Weights of a small transformer language model.
Size: width 512, 4 heads of 64, vocabulary 32768, 49.4M parameters.
Architecture: LayerNorm before each block, tied embeddings, normalized queries and keys.
Training: a variant of Muon for these matrices, 925M tokens.
MLP neurons of a small language model. Each row is named by its layer, matrix (up: input weights; down: output weights) and neuron, and shows model dimensions 208-303. Each number is 500 + 50 x the weight over its row's rms, rounded and kept within 0 to 999. Numbers have three digits each.
Before each neuron's rows, "fires in" lists the words (lower case) most often at its 100 highest values on Wikipedia text that the model never trained on.

fires in: "the", "of", "each", "his"
L6.up498:468405498504432444453484516413501542509477505524493486455517527527506600506496478613412499524514457483457516550527519373495664535482466518464577514508603500523576446482473444541501528474482552495507571523491535546492479581577458569594548551488444509488473547507547458464479443437523543515
L6.down498:512393501503411559526577652483573469398446530557578606523399522436462517523485565513536549499493467513473490493417506544537481462547511532548386528533519550447491523520397535517539517555478470468434440541546549471521436468495524472511480509483534504473572580426504482539550550475419486520

fires in: "of", "the"
L6.up27:450469475533610502522502585469542500465513609544544518427507460529469444503464472612524478447542515479497430526543503456460450467553508414527450446532581503474451489526493460460621551535538552586462566501483509492583559532355572481453532529400432525505425489541454523490505503573426480405
L6.down27:588465499483457460542523482577419513596418650529551533540482449519438511531497569503547509515491528558453421466480428418450512460480397404450503546548562487474578498431421496551489467516547550510476479452494512553561526553566500482527506525487474471579530490476558447486473574510512459494

fires in: "him", "them", "to", "her", "it", "the"
L6.up1484:551429563547526589532603513417431552431551580439446597469491573480563377423497494455533591472513481575472495466509504523514493396493490480567524528493521505471417568431459480477519455585526558478361462607516477491485509532457498578579526485486519494444487417373514452569505602508542479498
L6.down1484:396506460512492543535495504454519417467488491526531420429581565503472455494486527471435523487521372464499565458443495587427612533451541567517486471508551477562622500492419540448495537446488445471494536580507472549406550477510530407582547542568483489485545521525497483521499497465418580498

fires in: "of", "to", "the", "on", "for", "well"
L6.up555:470540503541537538473508471578501483486521593598478591474485572462438597452534501514511437570527440591437559580575559458447480552513495482538484498489431485560462433453587440455573493436516517495431430491480452453456512571546571612488505529502454487427631512591546544504487454451527538498
L6.down555:510512460393509577467457497493562545442508552521486520412458500535470496463566454604499479599401463498534514433495500466500484457439534491516548493443572536406489550538515480500487386467475472443516451535569550625519408571398516459455499517475433494482513438558518465465417504543531436508

fires in: "to", "from", "by", "on"
L6.up1956:526429491499572445490483500556474468436548565519521569482467554499544514536526584517527321514529486523517475465472501610520523477462523522547524513511462610523456520503594501489516444444451520532563577410511520534545521464484495527520578478565501512441513533490466550532476460422575407448
L6.down1956:547425531524461454432528537452491499559501529418454479512464532454552576470514405495467451585363545618486529514465615522501526493454468486478478534554523548533577514484484414487517494535486512462522539489481465559527504562526534484588393426536516498546500489394607489557468477521462476558

fires in: "to", "also"
L6.up557:490448494475457480498512570477507459526517471480468435457571474558515393548467504519459626583429539546542512490444550451507553464466495535498552554430538527564492583477533468441443422572540534523535399536475402495605532535495530426514459573471544531542455494379471451485436555479491413546
L6.down557:522553550570416629456493580524478454479481501563484432465450423426459494488475373514468537571500518481489605535578510480493443550459503511556490441434527521416522469420541458526506483445537500496478471433457411470401474485584470518485578523478467410443504464522394510518478464583473452501

fires in: "is", "are"
L9.up72:433478481398461461577502451502557424454510502515486561570487525540563548498539466551544481492492550430567460616616433485486412559503526440483469516501476534528529514442516572415575489543482449460484402501519403566570520481488512543489485536477443535477484539433543476563422420442504467543
L9.down72:533533448510531436487532571503500403387558503500459451528404456490507517616484435457488515571456497457469485551546531477553501555556452455469552547460528528515429502509448503412487549500539461489490463528587475540584433447486502444452480542445488495582527468476491471554479580471496539446

fires in: "in", "of"
L6.up351:515528542473473554465482498424466420474558495570534391507524499659519518522506531563533466547494439480454490447543569506456569463462561498461454532496478421447488452450514459435578463500482530466424529437447520499573412410391550454495566557530487469504502574568426495377594501489464551525
L6.down351:516509472491526447471564537578421511566455435500547496422536541589490581565560431522494515591496523483552441501483464480495507460485543513500536488500429466471443491507438467533480520581487540456583465595385455532526451444526423503505462497435483457507504422519554507613469493496575429526

fires in: "the", "0", "in", "8", "2"
L6.up841:411529547503519411426469531568408435468409482502507420548588580490523490490435539500531454499489580538514476427529477609478439460382530506561576559517450431423552530549703503534497416510524497529477476577591465480540425480531456516454515424464492440527472513517585575476459487530509502481
L6.down841:493529471462430423484473479484485563538491414409543449521473506418499409399568437557497495540475422578536564537554504541502508527555470597440447501535567509425566545478490493504499469406485512505490569596490487499505441542552543527482483506513552523434470483509536578510522497545477501542

fires in: "to", "be", "in"
L6.up1912:449522487489510476518477562461569444406504551478501511467512464446456587458499467486510532490441404526584462469583549536492508428538487532563474518548436534383517448481355509518499451492450453545470466544497529437544503494535477509532503477500557491461489473534465477575474514469482492544
L6.down1912:485503492545534484591466470487478506539500457451464378578507553515376475492522511469498448472512535487467462500502415490479439496431548465578492419498587520600512459491422507538481513558417547519522518415591486434490492470488474471540461395553425461602511488535594515475491567590523450557

fires in: "is", "e"
L9.up1870:510504478477534543548474424381477431513493438549529470453457514479479517514499522499505397492473558466462454605580533465569459527486499516587455461498499505492385510444535431583571497475469597543519470464465490571548514491508479469478542508446490482537524532537542517492486519527549585512
L9.down1870:577482511496440433529463524434469405485505468554532486506489487477550557517468454470553529564477508556557538494476449454580502517645625466549515492512451492467560400504468501543539558535568529485527506554522465497471398463478527567475457517399464507431545418506508548495467446454447568501

fires in: "was", "released", "on", "is", "his"
L6.up505:526441493558410503446390532585524505499532413433460551464392454517567531451484528604531513594489499526419516621506559503552503477507527514505494533510481485540531520523451512446477425506521467537515405600461457544503598555444544444517516511476577541459526547481470410507467469461390449379
L6.down505:501504528546530461448476483563488507559525565564552559503420535483451441551549494506549537518507489487490515515537470473498489475514555424417470445497483641505410529532487560564426522581463448420547555433588379494467552480510523492503522468471435512568503392488522449516469571529543472514

fires in: "to"
L6.up125:522438520427583506485497492410441472496507464403500481486546505488526603561465509527440525515549536499573502471505513477528445426494517530592497576572533569530511505528475369567545397573540520470540509515519499598516482468531488487399501513520549500473518522409524524559476459401529515443
L6.down125:496512517517572500407532570501418398475432556456511548412487546540435573445449525449443543496524541518542551517467458516420491483543586541490412477461515534441504375525449422476546511532509478514456443433467345527559505558531424459506430513552491560437508577566421444555503457506559427518

fires in: "the", "in", "of", "on", "from"
L6.up599:478544484477432462508452509516510545508435474491461574477568493522483556518572588497525505508456434429552520555611540565569428483605431528490541500511575518473527466433574460471555461462499493515444499541378531503453409441452601524495446549485456510572508468489478422450537422346443460444
L6.down599:562561445602504501562482528575498510578475519560516503422481584477554435529538505575511450543544440567385496484489610459439543510509423505552488561579620415503456510502470441464470545437507544528458512449521519553406433422563460406502530454480485444481463499450562466523531549505484536508

fires in: "the", "to", "a", "it"
L6.up1143:564429523466447492449577516541495470531529497508623537548519490529504535461554471386471511500478547537474461573452485461441536509482540589523448553407551518528547551431600499494549455509462452552576544431496501547544524547525482483510521465542490465516404504472481598574480513444572592557
L6.down1143:407423578469480357516537551487537560504450486497417466502485460587571523482442465493508481449522525428452512528496446555557634538460601517512439458514528415465475596524461400463505534547523548470405546562511553428502457508664440533523441491549607537565530422499565523517504456525492444456

fires in: "by", "with", "to", "than", "in", "against"
L6.up105:524543477519483534483478506494474530455491508426472571490447613494518424473480534488454444498484488430477431485480478530600546423445402450528552580468515473528456464564487452521513496542507424486490476440525525490513507535501488566523520530500529512510573422526511501476468484489508532464
L6.down105:446542467461565458505498518448419578582492511482510550481441514545524611513478472593507495502573480613462566507491488488507416546520567495505472473465508534492533567412520480446509494598457567528446554532420556451501480438374511453485492480541418476440433493422509507553525577568390491487

fires in: "as", "one", "known", "the"
L9.up1205:538537503490514570505501432514490437428513470487426430497465472464547629451512360432573567431514496456533499512484412381471463527398513503538517526458563470557534500525530497415497558430432429476544476416570454549525548508478433542515518513405577491491446487579424477454428461469446543479
L9.down1205:452491422565509566505460565519530467489491420497505514443410590537446475458538539497423461512396451435530433530532488521536502566522533562561425520453552509466537524487440513595452454485628489533540459446502520509490561453525483488462485482445544525518446518522466543531436593571436566581

fires in: "the", "of", "that", "al"
L6.up1669:526504590453533419508517483591449455437542494502444521483451487539547551520565451564559526587485481508478474464449515456501451445438538446464418614579409537611487524525528541477513491454559547493466503546459519514492485518577514444502509480563538476412555487446484491462425539425554544567
L6.down1669:514466473496536428526493510464471474450495565536535496481459586517543517511528478464360417358566550496455543542501482585447505492469530483379389478370585500537551502570491454567475555510522464537500504554512461473457463627570564523570499475372518443573471520435563483452527437541471568438

fires in: "on", "with", "to", "called", "in", "upon"
L6.up913:448516526413490545503541517404449427527551512465537606487420500573506530450470386436414498474472474560524516419441506443401477503494419539497546495401488458422553446413599455371522562538463410479467424517559502510509417448495598607564465508584505512462454502493550545567552483481514534442
L6.down913:555386586453440506531472521439451534525454553540393482564430544478578493479493419544597486474470418550520498563610498460485436547519545462596515483530517521556397476515493415537508436463482527574493448415430450442467517633533477512568553378550421455469617552526633508464532490496403515492

fires in: "of", "on", "the", "found"
L6.up2031:445594458547517435487440508441501560528447433426433487385515438447590529464491511488587511628578338432412453466553482507540428522534493549561496514472462544421534441518349529568430453461539400471542522487408462525581416395486495477497565555475523458538483529587460497553474550498493477500
L6.down2031:525496574543578529486513484558483496458561583525594490510500556509408474561439508509447454464492612512459503543484552436503528483489527429500476508515512531561548514503618513506540483542485516453493483549593510450421553571532482529495487505570527570508533404473504435447566470449486569429

fires in: "of", "with", "other", "to", "from"
L6.up1177:493498491438520442448513510483438492461535438474519567533523506531549502556472535611484451460581471527472486528531466556484538466493539558532458510531430432538420422561481522519500603506507504500515480500541502571507427519549524447489514508577487523469507468530511582482534553580470535529
L6.down1177:481545440576520501483499456533460401584506456513401533504510530423532476550504490524474455510513475525451478533493466432492519481470432441505447498452517507565596518504487572418463561466448420518450593429542467446516605520479507479427439520587569538475479501529585489541532472500549637397

fires in: "has", "have", "the", "a", "their", "his"
L9.up1213:579495559552486591631583427557550505540445487462512463505506472551527454463456467510477476521504430531534511488539587415599521438510452524535520455539475518489556492438501441545471419543479491509594521575511536569442504488456511510570532572532467495559473616500521442473452423479430500536
L9.down1213:554532511472525444594527499533619465547432388482515498539512580449586494426445427438521538506459538499556531389454604476460496474583559454610416494473500423452516552441512415587509482517489546507476441409496463503563474514485522453480469478410402441467480431446593584541515553520527462420

fires in: "was", "were", "been", "is", "be", "also"
L6.up1580:432483451507441540487461493505586496498465596539468442435536423529525405503486558536503464583508576552508471482455496543434550518619484504528567562495418418578461542527552458525552436496472506509501496484406500521527459423443547536511478511539462501491483527516503459360498444332508383520
L6.down1580:457512451558383624524463505585528542377523483414575523464465508553502499501464486481617554584468509472472478546482436593438472530503480507510457518438531469477535555521421526576478503591559479449483445551519535557493507510505499559484461483387500557596546475573471413417485505430440520514

fires in: "was", "one", "has", "most", "is"
L9.up480:552520513475500625487554507530452466541482485514437456499616486540573506509471560460534459482547464486541451490492492494477464381428514470492541503550544533531604533452529425448461469548341579442486418465496450472579578538484522533538521403446486407493534483506485472471550462464544523500
L9.down480:456551476531538510532550574564555541492557567503454477460560561391619462505533616555509497504514560478490570420471477498512546413610503472479346581546489448504446613544436459496454514507484513380441407541539531572500433438524513465579498433510457539475530540408490534442435468532508493401

fires in: "to", "help"
L9.up34:513557565540516473489473553441489517461391516558449555474493484517496579480444480448452583599467434495462539487401462602608489594495489465572478458447471539595448498522597501500531444538553501440485485524455447562508439555534435455451334506491543471471430408480447404531512492474546523554
L9.down34:510486496517510554486519560562497488534539580480552497526457443507452515491574534465449492574479528508553537518461469571494544541505479487447504522502409512496445567465522494500527391570406509544487485527564464527506389428476440456487491540524528539551477546461509532559558466504478512497

fires in: "the", "at", "of", "school", "from", "his"
L6.up309:553459486517556418474569508513502499462504462462444455525530457544435548463482480607542402467452411534473444409536581485501482455516443507413601504432450421464498530604536471540497561560457458535398471505489589520548517520503527458467479550478417479449514504478498382461514483450471534494
L6.down309:503582474448471562471511547542480506500500554530528476528568505523516517493488461459383639547435444563509555493526453559541510475517594435515583498445541457466516420463437550467481473475529550456533493415409506488546495520456447416537468462552549428564410453496466487498466528409525455520

fires in: "in", "a", "the", "an", "side"
L6.up447:497556550513529607486427583465464512530521507457483504512406500447504524420550539396451415482463456476522471541534475501566587519435417538590553540603531418560417503612535420537630589443519510545473467459500462489519433462518498570441423495506576521531540493445553484459525535478482450528
L6.down447:559507470517562490485526537521466439496607412503424433498446525575548438487582452476446542542455396368529504449563461533445413399473589446535506524520515525484540455425592402593526519508509466565511634445445535428478541483525509565488442376491531362464458521513508535414530557484498481470

fires in: "was", "is", "has", "been"
L6.up648:519522485343470458442520555669486464561510499522448473469569360567532506519493500495513537600507546505406497506495565518409443395575491534542463506500454436468516477464532500457513502510527539440450444551549445517427656453489599549494588550477434526487530593580456486490427461403461481551
L6.down648:489462422451434527547443495529474540426499366492515515570493483549583488468499471494507546454475533471431439441468523585536523511584497522562506482344453486510504397495521522527542506440573552471535330503472507537459447556470527499549503546454399468566462592531444565494487421489579547538

fires in: "the", "of", "s", "to", "and", "as"
L9.up1960:529516465523440382466516559455610509540548460531478512465488601522473536570561549537508539505547476448539429420558494503450471460457513519489538524520482535522566445401554498534466617553556405517550522486456536608608520580477484502538480546520554539528510563443473398487469419538471531467
L9.down1960:449483529531466552542466544556480479554510463489496555465528544569525505446501416498513615421531480563515485489519511510541513477544545498491351545568484471543411511512507436435469525493506563518447500459503539502394494503502535503545493479516587462553490477455505522502606494439573450504

fires in: "a", "in"
L6.up367:528493479489371493448562524473529532539501571557506482500482461471457553435453560518542435552544547494407496508458601542502488450544582577498555468483419537447457494425464515448547438506550591535471554462487495425481488513467434487519535539495592459479389517474476487467516558431510523570
L6.down367:457502570418515377564475452411459519528470446491466475507522478559458479518479520538439476562638550604389482527503493458517398544541533499523487515426426528502581550579434485413489477499480465460544473567579419547464522569525478500534390475458456491457555481439578465460495435544476486435

fires in: "a", "one", "two", "an", "no", "only"
L6.up259:539477470394476523459523555403525435526519517454530499393439449471474518503502532455614542490464539448503565403405537460454547402443480463473575512443476476507580449453588601469460396411437590532606434427465487511475568552539452478517512509487496523478466507539593491539561488475559562412
L6.down259:486499449514512505480515504510436459547596472496570482482537487470544521462477600449535544512508483539510492452506450456512607536427530458499419575457553425472554476543522466438611488529485474500417470535500548514460465610491576521505528492542578565499581455583521486487573494410498545509

fires in: "the", "of"
L6.up1759:540443448498520487580522436487592510453433413475591506590467532555482501444512543464446532502464536538545491585483541511524554486576530553467530375427445486556450476501515434500483496443403564502544418471527492564457477460417458575552487501518478421583567460543497427539472424456552427562
L6.down1759:425458533528441572586553594456536428390512548503468477496531546497570620566343536484488604497532482517386548560431509511501545502568458491562467410509510485499450455484436558458544601475533527465428418575485475529475500557560507404548480486552500540468598542535527510585503592534518351507

fires in: "in", "on", "1989", "of"
L6.up1761:495519596410532595395479471526486635498565426508421525535453483490501561453542454424548523373453493419522511395490504566510455486456462511572543461478470452566540522410509419485509470508522534483410504503521399473476460501519585461485498534507528422500437514519497437493431386479470467501
L6.down1761:490468584448505553449506446538540564567539437557430500465614482519457517548526567482536567547546422503491458549438492473493494531467535494520468606468530558438522457546547457521495563391404520514514499535497533515519535507419580446507491496570461520490471464593511538598508491565567454439

fires in: "of", "about", "on", "and", "the"
L6.up1495:498405537538500451509485496480534490470596486522467456477370472516596459443531445516531519484498495466613614587465498371444560447481397569583525460566393487612485515492559444453468495496520522595504503497533484437490504542611526497564598510495467509455382399536525507550530492554461427506
L6.down1495:554509522569556468443464555502549485434514501578540479581513564445486501485469454539480410552480539523551489458456535483480550486473527520568460571572438514450504604478555521452480537490455495554449554451404515465458539472484471518558526431441422455570562464434399403510557458508442456410

fires in: "a", "the", "its", "their"
L9.up936:482529520435463499485456574509500597591512438518462542494451534417513439396483562494490456603473512429513493481468626515548574489576548507491471439530554497439546483549466430515552489506577580537441435405542587495621576482495427440535547539492527446502458490540573405420497435367478516555
L9.down936:432504486614414543489427548551497562540520462474513507513439419567449528472491465481468508586463543502470505529630447557539423520618519553500516470491521518503472499480523472520534470491452457404555514562497488513528579494498446419553488446473558517541595448514485427494495513551356498576

fires in: "in"
L9.up1211:565548473465557450407528505498429508507470412426471508335518497491493617504507563478546464405450599490581371455517557528433484395533389574419473540477479485448484487511582349388505563525468451538593458525556448469531438561491501555474554524506525484532506454481461480556524527483588394498
L9.down1211:457501547398416429509510554506489413528477484441588494554461494480510539399481514534547457518524477578582503546596513457528519425445429500464534494543578525513425479538589465410586540496492528559473424533485455560329526546450465447418574497510544518515381424507421485546467482574505460454

fires in: "to", "for", "in"
L9.up187:479516465517577471548514474475495569513527469439503647480507499509475531386440433575461475460574541524495536472606497543458381501531483435532592589555473610523413423488459429590490573567484491517591496490535525594493514409477468415444524484497533520523542521499461526461474512597481572621
L9.down187:567492458475502402523572525496551500562563428495444560519489533535428563580472561488542444458522534575487561537543450498526440450483548555352547549557456527585443437559398540547563443513465456430499508488540534528553438416509408577451546457410411459529561569494461516554510405576462526527

fires in: "for", "over", "on", "within", "in"
L9.up316:588518363569513508471565564464485517454485558459484485434564461538430568385489495409442485487520538486431548511505524462484507525529476419531560570421512524457504549403426485517533552504618552513425379463456515498648540452531485454465592544417519443563470535505504422461399495555496626419
L9.down316:478596534482531451539494546463485426543450554478530492465520459558374526499557474471501526464445539472385491564544434526457467488424583618474468521504506492468464505454481489462454460488475471488500497407472459445517465503448505484516505526477543490520545484430550580479495517467428394466

fires in: "for", "at", "did", "would", "played", "to"
L9.up268:508559526562550513519501412454415468533473455514489530558473501492524467494484455529498534543571515469531484476438458565475407594502503515498530477383575496503544496487473489423533499573464591501473532405433492502494460522580576568487553673503489438427491531468488522531482472548492482508
L9.down268:510475397536520496581471487501488404607512474583525515461573551507497557541459421520521479550459454530441519416565441496386573498434540483530444495470465482498470527502498515524467491483483419486569473472452528529448588449505426481482507462542406491425446517469495483570542617523580516619

fires in: "for", "and", "be", "to", "or"
L9.up718:562499520467463457552475470436535526536576509511501507469527433477459481320485501516453534478522545480485546535381435504453474467431509524518523457508498432487526583414537540480482519504542523529513498399444499539505594502537489556499507414547490518547478483544568423518479553578500594520
L9.down718:464572497496522518493516535469556364552421451469527487517518491509535463604519594568535501507514502544506466532542603441573500489519434426514467527458506525389459536571480492538498551517435522428467557530506498432524469460465496552533434487497520530480544602471402518490502446486545446557

fires in: "of", "the", "same", "s", "end"
L6.up1225:473466451499501437571508510564473467452590390479506482444546578620527545445425558478522501415526475398428468492504552441522497497518514459548508499482496546506427470527395498510556438456550481503477543514528490453548536553567511512574556606498468474513508534478543467554495543514491505436
L6.down1225:472483531543525481508486555505507491466533483534517544522503552465500563488466557486483431545378514418475571508411515625502474522493459512515459482486474483505584514434548489470493533586442498328463436511557582623476395515487451446506446442583585492502488450494535496477537434570454396492

fires in: "the", "her", "a"
L6.up1444:530466430483472425620523465520503544440565573497386486475460491532524557510431616453446490466490585540459451589550582510527512480493512499573644480478470501476397495500503521615512596477467518476389581477445465520439517553545613428505511415538566547468506520455554545427478512395505599661
L6.down1444:490499534524541517497466503516514551425513433569506508487477457530421571506482523540500465467467457532481532502509436481595479504540466512441583503576628526553508475447578487464535473578528437470608609449468502453569559451574555462481487531552440447528475464574465472512464452569371473517

fires in: "a", "an", "to"
L6.up764:498456475494472503582535468544474474573557466577556513478596504536582540424496533576466453498540536432368426580519493529527554417420399573563494531527497502505483547529453515550512444432534459534511518566579563413426537453482461553500459458565540508507534608513503467426508566486509416509
L6.down764:518485492569545478518422524529542467428484428523480489573441551490501517534458550500635549527484535397488530426556455476520470501516575494508486514431563426541523586455441411492469513545521464481490467511509412494528535401430500469458376448504410546519535516404535429409618509486559463554

fires in: "the", "this", "to", "in", "that"
L6.up712:511508492553514395466496541476466502472420535428535509504536464418504462445437520531492589541561494500493513466414451468489546491482450503561528532553473545525470526414476563515510561573484585486472479571549521529499593479539517440593476509588487543416610526485544380640472436481497556472
L6.down712:450377501532525533583527509506521506543537494451590450440407485563558512542498444502477469476478458525435499524525464527396436556493540517469549515427463535508544530600508537433500498500475498473438556545545513474468521531529478580511507507470562518488531410517552533398519527476553462534

fires in: "first", "has", "is", "made", "been", "also"
L6.up1131:436480518496459598472465516453547446456446447522523498489504453556521503442532560467541538513441471454485425389594499528553417434558513518513558454560527536442578533467536574560440495422527478554587488496497498487543570552432444578462442523507499467468540566498525559432545515473521416484
L6.down1131:468546497476520503463518525545465543578528466461420497559535555420453585505538476490562526535396511524541587543447458540449492473426537572499477549587540537447503552476453504452515493572592452557456541474538434505500483472518460510528454431494493447449510433513555490576542557516446502401

fires in: "it", "part", "result", "team"
L6.up277:466488557558512478492585540541525519511378485473496500457536461471545517435448443533417496423461554440562447514538484505454453570517455518543547486487471564543530546562528511528465543471527419419493555507559498542591590564436527475507532485443402507569496515528481375533493465494484471466
L6.down277:538539521453495439540532505516567453491613468441490540421442527470519562535504502520502532427509500518580515554484511572614565493494479486548503544564540467515541499399531523518484521556485554511577543420551459612501470459551463486502520531541563549418482507432477640472571509546542527484

fires in: "of", "during", "by", "under", "at"
L6.up278:623546477459510477427512565550513526579517503551559453502508533497449534542533499591484515545449486449425571556468425508492459471500469498456490587589501470576525513415526556469532503455355455555489475465511457428508485486595434495421548445511533468459554518528478503495449506462453470464
L6.down278:548498624540558542527473441524525468472521491470458487548546409456602587466514537457420559531535466443492545463543546437392432507377443508501566531478541451556513477542506509509455492510573466388477451449475415519545556550501571473617405474539325559502537486530456524490472462469487540527

fires in: "the", "s", "and"
L9.up749:457489463497437536501498438506496431454489600532528508501525464472422387463514379476442484540449487485578600474497576458516489461474528463512569472437415535522455504469520493461506450523415536493489539555633499442544503533478624548594466496486472487457526529591554503446585445461442452557
L9.down749:479520402505522503640535456466595517384463482505423427497534530477437491421512493515529487519482405518530556460493554504444582479467543460513504426453526533481442508488455463555514486521447488434559539552536517590417627546489411536556465557409456477450492517493433476409554436536502456444

fires in: "the", "in", "from"
L6.up1437:514482418462428419479440485514474482564422398476541404471437461404421511443457466461505408462536457490414451453583558472589490546548504455418533482500385469457428487608523424517349494388490490514485498510557503535475456420526607535454436535534531452432494528537560510469520539489565512503
L6.down1437:472477514507538602468408570522423516532544482522569426510524489402555586433591592486465504515453553551458456556485506467467473525475535525418520460512516549538517506508544494474407507562537494549553513483500495535544563471458564508535440477498410528544597468499422452546419569476566423509

fires in: "to", "and", "for", "by", "of", "among"
L9.up1923:606412470451587486483532500464531453472518528454520528521476538473376556464445426527431450508436438446478385595529500512456544466631455487456495447452580447520477486521553427555516513505411509468557408477578486569558439545537442434538497474440552531478514536496609519600442531460490585550
L9.down1923:444566458584370423527469558457616402581496483502604434579483549523512465519593538511506508501519455517528511583501502510571410513450540598555500569502518429564482509521414554490488540473499474477483497483443478568404569450533474545546506441482461569539511458490460497463522513506497553494

fires in: "of", "the", "to", "for", "as", "where"
L6.up1708:450561516489578426553552563503481558511470511505452439486514505502612585461463483455438456490578427444585540443462579525466544594480454532548521537477532410483509539443488502502538615502377591459638501550562546417497482549463546461503473517451509395503429435503566515504384449453567504579
L6.down1708:510542465480543527442438560432391371492532505521493537575481495403509525536451464391528504513501539483503547567541526574497543519534525545504497469376455491500499457427470466570476432494485442482463571484467505564523570513417469577426528627481531544504524587465555429539525512498377522491

fires in: "to", "of", "with", "between", "for"
L6.up1529:508549483483639544539511568490389452465510537538477635677490521483529595486477473548492438539489486513446449518474511492487412565469432381513529523449485399478517484474549489517480568424522433510441467454486550515509544458599571535508544471526506620498493432473505460463512540491592512491
L6.down1529:578587571459420487420416580467480497519470451512557610566468491471480455575607418543497423543548450513527434517471453490470457464578495541513495535538469534554490542493539619435414537448416450497520376498437544432526512548497478542517385458562483542578472442489569513485453456446388523531

fires in: "of", "the", "for", "by", "with"
L6.up514:476618514499542511481422411396436505461535532478529554488477519458596542552504450546500590512466506501572482464500544569488466571456506506504553580502512406520603425491516564431469621477539418502476498424436545513593455574533502433586551520569560560533505448615472537502481511422516464498
L6.down514:531425533455406541543521561561574517580414493521501470548504544523475459470498533431485510443503398590417454471547503571498534445551446506570410426409550506497596549568458448525483549468490484437491593553521452456515458487558492569384497439497588541432503576426430459507418476388519472530

fires in: "is", "be", "was", "are"
L6.up688:555578485519512462447444496540490399526490565415533481399500463523458459535493505511520510516558519468511491479518519582457404470451532552469615534511483543415464563470516536482527441448548517585435490501426481472571570530449450515502511506472529442489528517495456394473495546527582473502
L6.down688:497485495510572594467484527564426496550633460482541472482567429427401528577556419555479525464580471390516517528462520538465441548549537615411507506554588451449419415447400544602425532596432449615516592397449450494474522497602502458526536523533458512427592532436516506472476528509465547457

fires in: "one", "part", "two", "some"
L6.up1019:538423433513485430598499583562512454465413475437476446474520447510480618491474534454463495564522512540547484572498484491511527571499471495474455557424526426511409485349535551542458496454461529523495409485504507492518545426448478552447378557452524579401506433513456428457400600478510452547
L6.down1019:528437448489549454527423467588374387523472457511508464527454407546511496459442490514552576523494536534418554486556470436432509529424489429472399484506591494544494493451600552502573450515523486509536507465566495541541397497564499435562419490559502577540537382529501492553519595493461566464

fires in: "was", "is", "than", "1", "not", "over"
L9.up2005:595409515531463575364433503500549563463575454419519456573517459495539466533451515552511554502547424452499576480461458589467451468506464527486500483488490431498553523528506549505488574474493550464538462506632511473519527459401521453495510542601542535600545545425418485542449476520510510483
L9.down2005:535481594485512528499418469526548532522536555494465469470454553532515534519556536520540455490461451600601493500561530505458498459428573577474470446508485543450525474546566509411455553584490560492530402513497434494533541450495438515481508563513494519405498429511459536487474487616608452469

fires in: "to", "years", "is", "well", "season"
L6.up407:499473522571464509481599566473570500561516553406492483461483461464466478441514560467458535534589556444391510480564510530484446470478561529473581484396456392584564470396478531515387443567510457477547440539537465377547554565486437536564423444485479464458555575485458515534453580493505508509
L6.down407:484506491484431488496479529560520504479468557590503486523528466457557502440552525532500536525470425557429434483566441489578497412542514507490559536507588516505432531466498448441564391462597424482500565457379514530532456521556486517527469559436499481484513581456529560434497542460566471463